Weights of a small transformer language model: 6131 steps.
MLP neurons of a small language model. Each row is named by its layer, matrix (gate and up: input weights) and neuron, and shows model dimensions 186-281. Each number is 50 + 15 x the weight over its row's rms, rounded and kept within 0 to 99. A neuron's up and down rows have the sign that makes its largest values positive.
A block is one neuron, or neurons of one layer that tend to fire together. After each block is what it responds to, as a language model described it from the Wikipedia text at the highest values.

L5.gate142:36 71 51 55 47 66 34 52 34 42 52 58 57 42 63 43 43 39 63 37 82 51 49 64 47 44 33 56 20 34 86 63 56 43 46 73 50 68 34 92 37 40 57 52 44 73 67 29 58 41 22 78 82 60 32 61 68 43 45 39 50 44 55 53 46 56 39 47 01 62 56 60 29 64 46 45 34 45 47 74 44 55 56 52 78 56 62 70 60 65 54 35 43 52 72 34
L5.up142:37 41 44 22 34 77 46 44 46 57 75 27 62 38 76 34 84 66 35 50 50 53 56 58 61 44 44 70 52 60 21 59 50 40 53 38 47 54 68 61 75 47 44 38 61 63 34 34 55 58 19 56 64 56 45 53 73 78 39 72 51 69 57 67 49 44 19 70 47 40 26 71 61 54 46 36 28 32 75 54 20 60 24 79 50 39 31 24 58 37 43 56 26 63 44 53
L5.gate147:59 52 41 54 58 25 45 66 48 68 47 34 27 46 59 45 52 53 42 33 56 70 41 40 49 58 58 61 51 62 75 71 44 19 34 30 55 48 15 63 38 57 70 78 26 57 58 34 34 34 39 47 57 60 43 48 33 14 61 34 47 64 59 69 66 62 37 46 56 52 77 47 56 41 49 57 50 38 81 48 23 41 54 52 55 51 55 30 47 30 44 57 67 74 55 50
L5.up147:53 68 35 25 35 52 57 46 46 70 38 49 37 68 84 46 28 80 82 50 36 67 49 70 39 36 38 62 47 61 55 65 23 38 52 70 75 61 36 51 14 47 56 75 48 44 63 42 39 27 56 66 60 10 25 66 66 36 35 47 53 47 78 64 77 77 85 62 40 69 52 36 66 56 50 37 37 27 68 50 67 58 35 49 22 60 38 75 53 42 40 16 54 51 56 61
L5.gate267:55 49 48 24 24 50 74 57 20 45 38 26 24 77 39 47 64 31 59 46 39 55 40 41 25 56 08 14 19 49 56 68 41 38 47 54 62 19 62 55 34 32 61 62 35 58 33 39 20 85 59 65 55 62 44 64 54 38 55 35 38 47 59 36 62 46 71 34 41 26 49 40 49 23 42 31 43 42 44 36 06 56 42 63 54 39 51 65 62 13 46 27 60 48 78 34
L5.up267:50 61 27 37 50 49 55 58 53 64 55 45 34 49 59 38 53 15 58 63 67 65 64 47 57 73 52 46 42 45 75 73 38 44 64 80 42 70 37 67 49 76 69 66 61 59 75 74 51 72 45 66 35 57 30 30 47 34 58 57 68 48 36 68 65 69 51 59 65 56 49 58 46 53 30 37 74 48 64 58 30 44 32 36 48 34 47 58 35 58 54 44 48 50 50 31
L5.gate276:47 49 45 33 39 30 59 73 78 34 66 73 35 63 56 33 41 13 27 39 77 41 83 50 31 51 66 67 22 48 72 74 53 50 47 37 35 42 57 58 47 48 87 49 52 42 68 61 57 45 40 53 62 60 63 68 54 64 49 67 54 77 47 66 60 59 40 59 26 61 56 43 52 68 30 43 57 44 32 48 52 66 58 40 33 51 76 43 59 46 64 28 37 50 55 65
L5.up276:46 59 46 38 34 38 53 65 55 13 60 42 42 38 60 35 62 43 51 62 45 58 50 36 35 49 50 41 38 37 59 17 52 03 43 80 55 39 48 54 09 30 65 61 40 48 40 47 75 52 52 74 71 64 32 36 55 50 29 51 43 46 54 53 57 57 31 63 21 57 55 55 59 48 63 43 46 48 49 69 32 54 54 47 36 69 80 42 59 20 39 85 48 42 72 83
L5.gate328:34 66 42 53 25 71 61 34 52 52 32 57 57 56 45 67 38 52 53 64 99 47 43 32 62 52 31 45 24 72 63 55 46 71 75 36 40 58 45 42 41 51 77 29 41 49 25 39 36 36 45 70 36 54 69 52 80 52 34 25 82 61 35 95 71 72 60 55 73 44 55 39 44 55 55 54 68 65 70 63 10 55 46 45 31 44 68 34 74 23 66 28 43 69 47 36
L5.up328:21 58 70 47 60 40 56 36 21 51 63 49 24 61 58 59 52 65 68 34 38 54 81 38 68 05 05 46 51 59 52 55 45 76 56 42 68 58 51 75 67 52 44 36 68 60 19 43 38 37 63 56 63 44 39 92 43 45 67 43 28 25 62 50 45 48 54 23 35 71 65 64 61 42 63 52 48 41 24 44 61 61 71 58 50 28 32 54 70 58 55 60 44 58 46 64
L5.gate340:69 31 39 61 64 48 44 75 23 20 49 34 31 58 68 58 56 24 46 40 87 42 61 31 44 48 66 58 38 46 47 52 52 57 64 74 70 71 55 61 47 43 60 57 67 51 69 67 52 80 73 73 67 63 59 32 55 75 40 46 41 51 31 46 74 47 53 18 39 42 48 53 63 81 37 55 69 70 52 73 49 64 42 40 47 57 61 50 46 30 52 38 30 68 43 48
L5.up340:50 57 84 45 47 62 56 91 50 38 25 50 31 54 46 57 42 63 83 48 48 60 73 62 56 38 56 74 31 62 30 44 47 66 42 40 56 80 41 51 41 38 63 73 58 61 73 44 31 69 17 73 41 57 58 70 70 41 55 62 37 35 42 44 64 66 53 35 30 46 44 45 46 53 35 54 67 53 39 31 51 58 63 19 70 66 56 67 64 62 81 20 70 52 72 47
L5.gate403:78 62 33 24 67 34 49 50 24 48 70 33 47 45 50 35 56 60 46 69 62 12 83 47 35 60 29 39 43 47 49 24 87 27 75 63 26 17 66 70 70 47 65 44 34 39 46 38 33 24 27 44 60 55 68 62 69 56 44 49 51 72 46 61 33 70 49 52 63 49 51 25 32 72 22 44 38 41 59 64 15 59 60 75 46 26 59 44 46 54 75 42 53 55 98 59
L5.up403:28 69 58 55 52 27 71 43 39 28 65 60 49 62 77 45 45 56 63 21 25 52 58 47 40 41 37 53 68 31 99 39 42 49 59 38 39 55 67 64 67 53 58 59 39 45 44 35 39 59 26 63 41 24 57 52 56 24 62 34 55 72 34 75 54 69 52 57 63 74 57 45 65 90 36 71 40 60 63 31 62 37 54 67 34 64 40 31 54 65 64 61 37 51 54 70
L5.gate597:47 76 73 42 26 62 54 13 56 40 35 44 55 35 42 29 44 41 41 42 26 55 52 67 42 35 52 47 31 49 62 40 45 58 61 51 36 16 31 56 57 44 96 26 56 45 35 43 51 38 44 40 66 54 69 02 35 53 57 57 64 60 46 49 60 47 58 38 33 47 65 50 38 80 43 60 36 55 62 68 38 71 71 42 75 36 40 50 49 28 75 67 61 41 27 54
L5.up597:51 57 68 65 42 55 51 47 68 39 62 48 38 60 43 67 57 51 37 62 53 72 62 19 42 39 37 56 62 85 50 34 78 68 52 51 47 71 39 62 56 36 54 34 56 45 24 69 43 40 45 70 64 43 44 50 35 44 64 43 46 55 55 52 34 60 61 46 45 50 59 43 66 11 46 33 61 67 29 21 47 52 73 57 54 63 20 38 26 42 75 34 33 64 59 72
Description: Re-mentioned referents. Pronouns (him, it, himself) after verbs like named, made, calling, and word pieces of earlier-introduced names or nouns (Seedman, the scheme).

L3.gate462:58 52 41 39 60 31 45 61 53 64 54 66 34 57 65 24 58 57 51 29 59 59 35 71 38 40 34 31 72 49 67 62 51 55 49 51 64 54 52 42 47 45 41 38 49 58 32 58 50 69 52 57 48 51 41 64 60 36 33 28 67 38 55 37 53 46 81 35 21 57 22 52 44 41 40 68 45 34 51 31 55 52 42 34 60 35 26 51 57 67 42 42 72 62 36 57
L3.up462:69 46 55 57 53 49 62 73 64 57 34 69 28 69 26 56 54 84 44 45 69 49 47 59 66 68 57 38 65 30 55 39 30 50 30 44 40 59 69 43 63 86 45 31 46 65 51 73 31 35 27 95 63 75 44 22 39 46 75 29 49 45 20 41 64 70 73 44 53 76 37 46 27 69 41 62 54 36 69 53 42 55 43 34 72 69 55 49 75 53 29 41 60 80 54 58
L3.gate529:52 23 35 43 49 53 69 46 83 49 72 40 47 14 82 26 62 38 40 54 49 69 31 83 43 50 46 27 50 58 58 41 50 32 43 36 88 65 48 47 61 61 46 55 44 71 52 42 25 78 60 72 58 54 77 64 56 51 63 73 48 62 66 50 48 31 60 35 71 53 25 29 57 31 51 42 60 36 67 78 20 38 74 31 55 62 30 68 35 42 71 49 49 74 53 48
L3.up529:46 51 42 32 19 50 19 68 31 40 72 26 39 47 46 32 67 64 64 72 62 57 67 39 44 73 66 54 41 45 49 26 58 37 27 60 44 46 46 73 60 35 35 58 32 36 55 36 59 45 64 51 60 49 67 48 23 70 48 42 61 41 53 34 50 48 47 41 46 32 74 57 43 44 29 32 95 47 33 48 50 44 23 24 47 48 49 59 61 65 41 49 54 65 52 53
Description: Line break after sentences. Newline tokens ending a paragraph after a period or ending a table row after a pipe, and weaker for words after "In", such as "addition".

L5.gate0:57 62 52 48 75 31 33 54 57 59 49 67 64 49 19 64 41 64 48 34 38 40 42 53 65 54 78 66 72 55 46 26 43 57 55 56 45 31 37 57 61 49 48 57 68 44 66 25 26 42 32 60 36 64 73 53 64 47 31 23 58 55 47 59 45 39 58 55 45 37 93 54 18 43 48 90 71 52 63 37 56 60 44 47 78 63 80 41 49 55 74 71 77 72 80 57
L5.up0:36 51 42 62 59 35 52 72 62 56 18 49 62 33 49 34 59 67 36 30 46 58 37 57 66 45 65 37 54 53 63 35 39 70 38 34 31 51 41 48 28 41 32 33 48 67 46 54 53 43 50 30 42 38 64 51 62 62 52 53 33 34 24 41 38 46 48 58 50 83 58 34 51 41 75 88 30 47 42 40 65 49 63 45 51 63 55 34 48 60 32 83 77 76 53 49
L5.gate185:65 48 56 28 42 37 92 58 63 69 38 61 45 56 42 49 44 47 52 53 30 45 54 77 47 37 31 50 53 36 59 43 78 73 52 41 48 36 28 63 59 49 48 64 53 68 61 45 51 76 53 65 77 58 69 53 76 61 57 31 80 57 49 62 64 55 78 52 46 50 30 42 24 64 48 57 54 22 69 59 22 51 53 44 69 83 58 33 84 39 72 36 49 67 56 52
L5.up185:80 36 48 41 48 47 69 63 56 66 31 40 59 67 53 52 69 90 25 48 43 69 36 45 73 41 59 44 58 60 45 64 61 45 64 37 43 50 66 40 74 69 30 42 60 51 38 54 58 78 60 30 49 46 62 23 35 61 60 45 40 44 61 22 50 58 99 37 58 37 52 54 65 51 57 50 57 45 56 22 21 44 50 73 62 60 53 40 16 57 44 29 66 45 79 40
L5.gate279:57 42 63 49 73 47 35 33 55 52 57 73 44 32 66 34 55 61 56 52 66 43 42 53 54 38 46 58 35 51 67 74 62 49 49 36 38 58 32 41 82 33 45 46 71 65 46 60 43 71 74 57 55 70 43 61 36 72 57 45 69 75 53 50 65 60 44 47 52 49 22 30 71 16 57 21 38 66 50 46 49 53 39 64 56 28 21 63 50 51 55 60 90 59 50 62
L5.up279:64 49 28 60 48 72 49 64 54 34 43 50 45 52 51 39 52 35 43 77 46 52 59 55 59 70 55 51 36 32 77 45 54 53 35 49 42 18 59 55 59 32 42 69 27 64 92 48 35 20 47 58 72 68 62 47 65 45 45 60 56 57 37 54 50 71 52 56 46 49 92 53 17 55 28 63 66 58 70 50 41 67 35 26 67 59 62 34 40 37 63 40 53 52 82 57
L5.gate467:57 50 46 44 72 36 72 55 76 80 43 45 26 65 75 54 57 53 47 25 52 49 52 47 46 57 77 46 66 17 49 64 38 29 32 45 44 22 54 60 71 79 44 49 45 65 34 63 45 46 44 28 25 74 48 60 60 54 42 31 68 37 56 35 47 61 63 60 54 60 62 47 53 46 36 58 33 39 61 45 36 65 56 03 69 41 43 68 41 39 25 36 81 87 59 33
L5.up467:33 52 45 47 62 47 22 21 60 40 66 32 40 71 32 47 73 34 30 34 55 28 73 70 76 64 79 33 44 49 39 57 50 28 34 33 38 53 44 66 60 43 37 38 63 37 25 42 55 72 53 68 42 67 90 54 45 54 53 35 71 76 39 53 72 48 56 73 45 58 69 38 48 27 46 47 42 61 41 21 47 48 38 59 61 56 49 66 45 49 46 67 58 68 71 32
L5.gate492:56 44 57 58 42 75 23 43 52 49 69 57 50 68 41 39 41 63 43 30 62 19 50 18 33 71 54 37 51 11 37 61 58 56 72 23 55 58 70 62 70 56 48 44 61 43 51 36 45 29 20 57 34 49 39 49 35 40 56 29 53 48 33 55 79 88 63 67 54 45 51 40 16 33 40 38 79 35 85 62 37 73 35 45 54 25 62 42 45 63 55 55 88 60 36 81
L5.up492:37 22 74 55 47 75 31 67 43 44 41 58 61 53 29 13 60 40 58 80 58 73 45 40 38 55 42 83 57 46 35 47 70 62 54 46 54 58 59 53 13 59 39 70 49 35 57 48 70 53 15 57 67 49 65 60 69 50 49 66 29 36 41 64 55 46 50 51 41 57 58 52 53 64 50 27 55 49 38 39 86 36 61 61 09 69 59 29 43 32 44 52 28 50 50 86
L5.gate633:07 52 65 68 48 82 42 39 60 80 68 46 52 59 35 65 52 73 63 57 44 72 31 60 43 67 49 56 54 49 71 42 43 74 45 26 32 51 35 54 42 68 22 62 30 56 61 26 48 65 52 64 46 40 39 45 77 60 37 25 30 56 59 43 43 65 57 02 41 55 46 51 27 67 33 36 68 70 75 27 46 54 71 37 46 59 58 57 51 42 83 65 52 87 60 55
L5.up633:53 42 89 29 32 59 63 75 57 61 38 65 50 46 23 56 54 77 61 64 29 42 50 58 58 52 61 28 50 54 48 36 44 24 40 47 49 50 55 45 64 69 16 40 42 45 72 31 55 42 65 55 51 78 52 36 68 48 48 26 64 53 68 29 57 48 66 29 76 52 69 58 33 69 74 54 61 57 62 54 65 56 64 85 47 56 85 44 47 33 55 58 60 41 34 57
L5.gate649:47 60 47 36 26 31 54 60 78 44 60 48 74 21 62 40 74 48 39 52 52 43 53 61 52 36 52 46 54 55 78 51 77 49 51 69 58 72 23 57 68 39 64 43 57 66 74 40 29 49 45 58 46 32 72 28 54 39 54 73 26 67 30 71 80 34 37 17 51 39 65 63 71 64 35 65 48 66 45 53 27 64 28 31 70 38 43 36 70 73 33 77 66 70 50 65
L5.up649:98 15 72 58 62 48 45 53 56 45 48 40 22 25 33 66 40 37 73 35 47 52 60 58 47 51 54 39 53 33 30 24 72 40 38 56 56 31 65 44 62 49 49 41 44 50 35 40 68 10 46 59 40 54 42 51 74 47 44 73 66 60 54 63 60 54 44 52 35 55 35 90 17 53 63 52 63 39 39 53 77 36 72 51 30 49 87 43 38 33 62 63 26 61 43 66
L5.gate657:65 48 43 44 48 17 54 18 82 38 61 60 49 47 54 61 48 39 36 28 32 30 52 67 47 81 51 50 38 51 43 45 64 36 18 52 68 19 52 54 38 73 44 40 63 67 63 56 48 65 50 57 35 81 56 31 61 37 32 29 64 48 63 37 79 33 32 63 49 46 79 34 35 45 40 40 35 53 61 39 61 51 57 56 36 62 60 42 47 39 63 50 54 57 56 35
L5.up657:56 29 43 65 47 38 97 57 68 50 34 59 28 30 56 57 45 28 22 31 39 45 66 74 13 49 56 11 41 46 57 34 42 74 57 71 36 52 62 60 55 52 27 54 53 26 62 39 26 47 51 70 38 51 65 51 62 35 57 40 69 16 64 43 59 35 50 59 61 54 58 57 43 46 67 31 43 37 53 48 38 47 36 46 39 35 61 53 63 69 30 36 78 65 52 17
Description: Paragraph-ending line breaks. Line breaks right after a paragraph's final period or quote, before a new paragraph or a == heading ==, plus some sentence-final periods and spaces after commas in table dates ("June 14, 2005").

L3.gate78:60 70 57 36 52 60 56 69 55 51 13 50 53 49 47 57 37 61 75 57 27 51 29 67 47 66 02 42 27 45 63 27 19 42 56 79 38 26 39 77 63 68 82 59 56 11 67 67 23 33 64 38 25 50 85 68 57 25 64 50 53 51 43 68 62 46 32 38 41 65 54 49 45 71 57 57 23 37 39 60 47 54 62 68 50 34 29 63 42 50 62 49 47 70 47 63
L3.up78:44 70 87 45 48 41 83 54 38 56 54 50 75 97 31 38 45 43 34 57 41 57 25 63 59 27 46 49 45 71 60 58 52 55 53 70 38 25 51 67 48 63 69 53 61 49 53 51 47 49 49 33 52 52 30 78 34 45 69 23 39 54 51 47 62 56 51 47 64 71 46 23 64 22 57 56 48 61 38 65 55 62 27 69 69 45 40 56 55 47 52 57 36 49 81 48
L3.gate686:38 48 63 56 38 26 77 35 56 61 27 40 30 49 68 33 77 67 49 59 51 61 50 40 41 55 37 41 11 26 42 45 40 52 48 57 68 26 46 63 82 14 72 41 88 72 53 70 71 48 50 51 32 81 62 77 48 43 52 28 68 63 47 49 36 54 95 35 38 53 46 53 37 44 36 64 32 53 66 51 33 40 57 57 80 28 57 57 51 10 56 41 59 67 73 49
L3.up686:37 41 40 37 34 34 55 46 42 43 60 35 22 62 41 36 50 40 17 57 45 82 69 57 73 69 44 43 49 48 30 31 56 72 35 89 46 40 48 60 64 27 54 60 52 42 47 39 75 61 18 37 61 33 55 52 53 42 72 29 62 75 56 69 54 66 42 22 38 55 38 67 61 45 49 44 27 32 44 66 49 44 57 32 56 49 58 68 58 31 71 47 74 45 32 46
Description: Repeated name start. First token of a proper name already mentioned earlier, often a surname or company starting a sentence, e.g. Hod(lnaut), Vin(ton), Chen.

L6.gate23:76 38 35 60 59 30 46 52 51 48 47 45 63 41 24 54 43 31 53 75 38 27 50 69 34 47 62 48 48 45 62 66 66 57 47 45 47 44 73 36 50 67 44 69 37 32 87 60 19 49 54 52 60 77 65 58 54 13 83 45 63 39 58 31 58 52 55 58 45 57 68 32 68 56 35 32 27 58 26 64 39 50 59 51 71 75 57 39 47 54 64 54 27 76 56 57
L6.up23:56 46 52 55 48 35 68 54 54 61 46 40 61 65 39 61 75 53 26 42 39 37 66 77 60 39 47 29 60 48 26 43 55 79 31 94 39 73 55 68 71 55 22 41 25 33 42 45 48 69 45 52 71 49 84 51 61 47 59 32 73 53 17 44 44 64 44 61 34 30 60 44 86 38 62 43 28 27 65 53 30 38 46 72 42 64 56 46 50 46 29 43 43 74 36 53
L6.gate165:57 48 30 45 58 59 71 31 76 57 75 31 50 66 59 67 36 39 60 43 35 40 50 61 57 53 54 34 53 44 46 50 66 48 41 52 55 22 41 68 75 65 35 45 56 57 48 52 30 50 44 53 41 68 56 46 50 51 61 32 81 67 60 47 68 52 55 58 22 44 70 34 52 53 53 58 44 33 49 65 31 49 42 31 71 48 35 41 56 53 48 53 41 62 62 70
L6.up165:75 63 52 51 64 46 45 26 48 50 64 41 37 52 41 60 69 71 50 40 39 61 66 57 69 55 47 48 54 48 36 34 44 46 33 37 43 39 43 47 71 85 37 27 71 61 45 44 40 33 35 57 37 79 66 46 69 35 68 35 59 47 59 44 53 62 63 50 30 70 64 52 68 74 64 67 40 38 78 69 29 51 46 51 61 55 70 62 59 36 29 56 72 75 56 64
L6.gate213:61 52 38 35 45 58 73 39 71 73 48 42 47 56 47 59 44 39 66 27 58 33 63 66 67 78 58 47 49 33 49 51 84 34 38 36 51 17 47 62 51 74 46 32 43 50 59 27 28 43 27 52 47 67 54 12 60 57 69 35 60 56 60 41 36 48 33 51 22 59 78 41 35 52 52 62 37 39 40 66 38 91 40 38 74 54 53 36 68 56 43 68 61 66 51 55
L6.up213:49 71 55 53 49 64 56 37 59 68 79 50 44 72 63 46 74 39 46 45 50 30 70 66 86 53 44 25 59 36 30 29 44 59 33 57 24 52 49 60 57 69 19 57 27 52 37 41 33 59 48 51 55 72 77 42 43 65 45 37 65 47 35 32 41 62 44 52 45 56 53 34 54 23 61 52 43 15 66 57 30 38 35 56 62 67 46 62 45 70 30 71 72 72 39 42
L6.gate535:50 48 45 18 66 56 77 45 55 42 68 52 55 68 59 77 42 36 66 49 40 39 47 73 56 59 49 52 59 30 34 30 73 47 90 30 63 53 56 44 71 60 41 60 34 57 56 24 39 52 29 58 34 63 65 67 36 63 25 41 55 39 77 36 80 44 39 32 67 41 61 31 55 14 58 43 44 59 58 56 57 67 23 37 64 48 55 68 33 63 45 41 59 64 40 50
L6.up535:65 59 47 44 56 48 74 63 66 53 58 15 62 57 52 26 85 39 46 15 38 44 82 58 57 83 81 16 40 54 53 37 65 85 44 26 31 32 61 43 47 70 32 32 51 55 31 42 26 34 37 16 55 79 63 48 59 52 61 25 60 20 46 30 43 59 38 71 40 55 80 62 61 25 46 49 27 42 48 46 19 32 19 67 79 55 54 58 47 64 52 41 76 81 73 46
Description: Line-ending breaks. Newline tokens that close a finished line, such as a table row ending in |, a list item, or a paragraph before a == heading.